{
  "num_hidden_layers": 12,
  "hidden_size": 896,
  "num_attention_heads": 14,
  "num_key_value_heads": 14,
  "head_dim": 64,
  "intermediate_size": 3584,
  "vocab_size": 32000,
  "hidden_act": "tanh_gelu",
  "norm": "layernorm",
  "norm_place": "pre",
  "norm_eps": 1e-06,
  "positions": "learned",
  "qk_norm": true,
  "attn_scale": 0.125,
  "bias": "all",
  "tie_word_embeddings": true,
  "parallel_block": false,
  "init": "normal",
  "init_std_qkv": 0.0159,
  "init_std_o": 0.00324,
  "init_std_up": 0.0159,
  "init_std_down": 0.00324,
  "optimizer": "muon_variant",
  "learning_rate": 0.00145,
  "lr_mult_o": 3.0,
  "lr_mult_down": 0.7,
  "beta1": 0.9,
  "lr_head": 0.00607,
  "max_grad_norm": 1.0,
  "warmup_steps": 0,
  "schedule": "wsd",
  "decay_fraction": 1.0,
  "decay_shape": "linear",
  "final_lr_fraction": 0.1,
  "batch_tokens": 131072,
  "max_seq_len": 2048,
  "doc_mask": false,
  "z_loss": 0.0001,
  "train_tokens": 1136000000,
  "max_steps": 8667,
  "dataset": "wikipedia_en"
}
MLP neurons of a small language model. Each row is named by its layer, matrix (up: input weights) and neuron, and shows model dimensions 48-175. Each number is 128 + 24 x the weight over its row's rms, rounded and kept within 0 to 255. Numbers have three digits each.
A block is one neuron, or neurons of one layer that tend to fire together. After each block is what it responds to, as a language model described it from the Wikipedia text at the highest values.

L8.up1001:143135112084100170132123103187117100113149124138063165110136148143151130124132138095145101160132121144118118124143133114144106115152123136080119137100103169147137096145148086102107094112129125052127108111123108139113088123131122149101139173107129128153103126165081138108114125117121154088129140131151111101127139115125138109145106117119149128135120156108116135170123142164096121116117
L8.up1199:151125121118105119129121134146094107107134125152112118150143137136100125101100107114142153119182124133170132067120129181141126151126132136119117104149109127118137129111140154106135142132141130149185108164114131129143119149134120128053125133164108132112157122121137108089119143134135181110097085109113116140130108167096126093151117098121151126141101130140107127130142101106125092123125
L8.up1480:124139123127082154124157139096126129153135118122114138175129156146133108127081078130138150127124101192117120160101108152155126159127137071121130109103103114126150107154120117085131121142146123107118149106128143147121132136173101115095145092140126142109136143159084134176129118113130129127079119093086157154136140087110147110120069101132106125133139175111108103130123155115133122093129
L8.up2124:135056113074088159146146136133118131129107192162118120101112146119092110067128112104114146124170088136115132136116162111133125111142130146113090106123081103153140136122135109120067135155115129107117105139093153150161095121122126095143144168152146128094111103157127090107161121159122113115119123110114165139091089139161092106123158083125143124153109156064115150144104096127114095128146
Date-preceding prepositions. Tokens just before an expected specific date, mostly "on" after event verbs (died on, held on, premiered on), plus "born", table pipes, "Retrieved".

L5.up1556:148120121145177116094166092129177091086103157150091141099109094136096127146095155114131146142120151122124138115134113130138115116165150096127147128150132118127118135126109151106164152145084094098116128147185126118085156085147118136149143119114109117108123153139137167108127128125130131128145155115112094113132149137139183093152131112143174090141114141090173124110133147142154130183149
Units after numbers. Unit or counted-noun tokens directly after a numeral, such as m, mm, m^3, fps, nM, years, copies, people.

L7.up64:124117110105117155126107087133092111133101134180148161127147112117140094138139155156120143087121114135125165127122121119127139125098166109118141171132152105142121100108100181108115121140131109116104135136159140129130086118157147110110119115088162113139107133136142146092135104159130181096112158122105122085154103155112108147159138171183109133121132130112096090127105136143148129103126
L7.up303:168122105181101098119157146093127154106111147129170097113145144145125085157126132153097160118138157153113089133107122160171096151112128139120126110115134149156132151157157124125117128141095111138142110107174131137161107134117119103111146122166100098157129122100108128137101120161132134109115160115127125145114127123165125162151097144176149157117169102119129146133143107136124125122130
L7.up399:142156164130154151115161109148122120130117144109125127127069124148139131176125150159117144162096114111100149131132091125096100114136152147140115176129135068148123132112189146140080127121118123169126141111121122129149109183124162122163095071107111118111179109154153081115118114072107146154094139106117107122103143107148135175140147135079110097146147112084096136119133104094161129115115
L7.up1146:126107125133156149060150116169129110121156143130103104129153151120144100132089108141089140156134104151121142124116125135087110111137117143140146144114128127124083126106126146130099133141139164138114161153142135159079137140126131125099108155138133099127131130106163137151132113076135108127111140144128122149136141114147086110143134145123135150167150083099092156127164135096134129125119
L7.up1228:121122140139137130096131113125171178079159119133141074084115141088137118084127154138096150118143129114115150131098135092166111121116096109102078096133147164143121100127155141177166205116104119121110157133163093112131147141111092133140131132140141135110167111140144145115119158132123106132142158155162173144119152173138101132161141160142105145110119103140101098126148058118144116139128
L7.up1433:135138156129132148105157105124124143103109152138087086142113138122131130101122108122117141103126130150086176157094101123113122138140141142130192124103123158178183125083189140148102119139151136140164159137116123146124125170131113134167127134160124094112102121139089171122098111147135110126120134135113109131120152107131108123087135132141153093177135106067141185115133105136146132090094
L7.up1714:170108116134126164138163110145136117136123118106106126083130146112164129128110115152125143125155129112089178119127131139136108112141118153102126109183155156141183108145096126140172129168085128108116093156155108182167110110091149111140138111119150125132147108085168124160152097102130124114168127090107122177155119120163126156115122118137122177120131124110157094115171151140128143126105
L7.up2305:122131111145113131151163133119164130156113120123112114105143141153137124127120104128148120106112164175087136118139144119142100144102117146107111174120135119138101146146142117107151125107144138090113109097153160137154119125137121103092163135081145135079098147167155148140117097149095130124151146148117125120137114108154139157143110130114160150153112096162112145136150130144098114123116
L7.up2430:075092159128138155132173116167144116131150147137108083146122112119148127141154136128115136101156112152080129089120140129122117142131139132137099091133115162142131125098145149154124121078112117101106155117169132175166130106112132119105144146154133106141139132152069149117130098127135154166119112110155147157165146129117133120158136150102133135161156163061114096124120130119156142170093
L7.up2589:100138118107148117171123106199162121097130144130170095113176158130143149153157080097094133112142107142113140134103152110132084118170103143153141124095119104156115147133126104109113087186161123131080111142142116120091153136081144121076163080167167109122131115137146120125115106137120135112158123115119093126098126118079160143153101109159161119148111160140116144111141102136140131121140
L7.up2592:147134157112145152101121091131113153090128140141126089095151135150133127111138120146095174098111129164127132158101160087155137119145118119141134124118181114142129126147103130153127125143169133147176120123128135079140129137122149132111092143136113137115113136099100126125128176100167097127117144112163149180075134094139104167136134121156140092080148119106103166126127093123150169168126
L7.up2622:122134110140114145096149104079120160156091184130110158148122136090134102145117141105149143133101097111076171106175143119101127137101143162094156135141143158141100106139114177102164185139121113083108138148122188127154141097086120094130149106143169085127129119178141142134126111148120163092107189116148115131148142120160134158131140145122153115162113094092164150160121133107150107137147
L7.up2772:117107123145159105132178106084159121089144107139146132152103150129153129148128131160102133135136085097068145140146147129106133150130122157114165127150144117121130131118091111168137117163098130103181166159124123118148117159131155121053141125098111129122088088140153142160117134144104130141120107138135119118135147069180087131124110122158156117144141147134162146157161129101116119119092
L7.up2802:133114140135107154112129120128122130147129139150149099150142124148101127114112136105153140137125139079116099119140113140094149125133125146123123125153109168157105091097157077079141131132129152130098075132064170112182147092111098150109076152129097121167108148179098122143114124138124135131160137132154177108076089115143161130119105114123145153144119150140159111141164125138125120142114
L7.up2968:096142141137165118126160157130115139146135142148122138118164123139155108131132144123100096137103149145116100131102082151123134109108129097116115139115124072103147104128145128142104144121114101156171073130139169144115115128146141115135164108115159148099104117131150136099152129088131097086092156102132159175158117126154140171110128152107124154150099160144175127106132146136109174126086
L7.up2979:144131139133157131131133109169173115116144145171089139107116113090119106137169136098111143117119073148106114100119142099117124161150170106118158180115046112095126139145130135104140112153137119128126121145116128177130119077154166105120140148142172184120116133125157182157150125115088107172155105111145088134162082149147190163121141136125136106111123157126106130113146119146097133155096
Units and counted nouns. Unit or counted-noun tokens right after a number, such as appearances, shots, miles, copies, or the "s" of seconds; also a plural "-s" ending.

L8.up660:139109096141142093146132163137150139118112108109136146097104117131137114108112149112159116133145129110113124144164147140124093098105146153159160157194136117154070111107086156117092141143143145131116099117121128106138148105128111110145116131113122140170142116141117182115156168079120109145126130125124116156156138145156119141133120137101129087115161144090104110153137177170115156160105
L8.up825:151093143114115124123138115147106118116130099095123124130136090097125123137118173135129139140132082115064156107126148136126098098163135126127157134158114180158169124095183158130133051151075133147146123179127115150151091131103112113137074079103160125123124125102130143105142135130130092107110120116126161131165123129119115143123093151112136146108141134117158124115156098133163139147163
L8.up1012:119100113139158147119130110142131118121140136130150154165122151099150179115147126152090140088145135133121166121133096090122112104164151163148124100139137138143138124113094129148113138129121126146150130134118159116185040101177126095093088118133139134116129125125174113175138137160103130140144112169129082142129134119105096142141089124134158140129127133133168139118147134145095131108155
L8.up1059:143150116171147119141148097133135119108124104125138091115134094143090096101117129124106118080115090152114108142092134106153135157145153145160091109144129118109187125143147164128076105165138147142139116166098139146112111087113176123119108126092158125112093104078167127079131106161109093095120162136118172104101097182174162105128133124127141131134123124110137080130117185119143122148122
Head nouns, often plurals. Fires on the head noun ending a noun phrase, often a plural or plural -s, e.g. championships, tiers, times, locations, politician.

L5.up1893:155113116150138143146109128138182119153161116149136066138106124099116101094135099061115121117124145124137140081136162130155111132124170145123110080079128132084104171088132095123118134150116127084145103147140068144126133123065139157122108136139129129079119151140091114130089112101132125111105125112116138095141129116057121109066103169111137128156107109170080092107115166136167135154143
Date day numbers. Day numbers right after "on" or "On" in biographies and sports careers, such as on 5 July or on 31 January; weaker for other numbers like "one", years, table entries.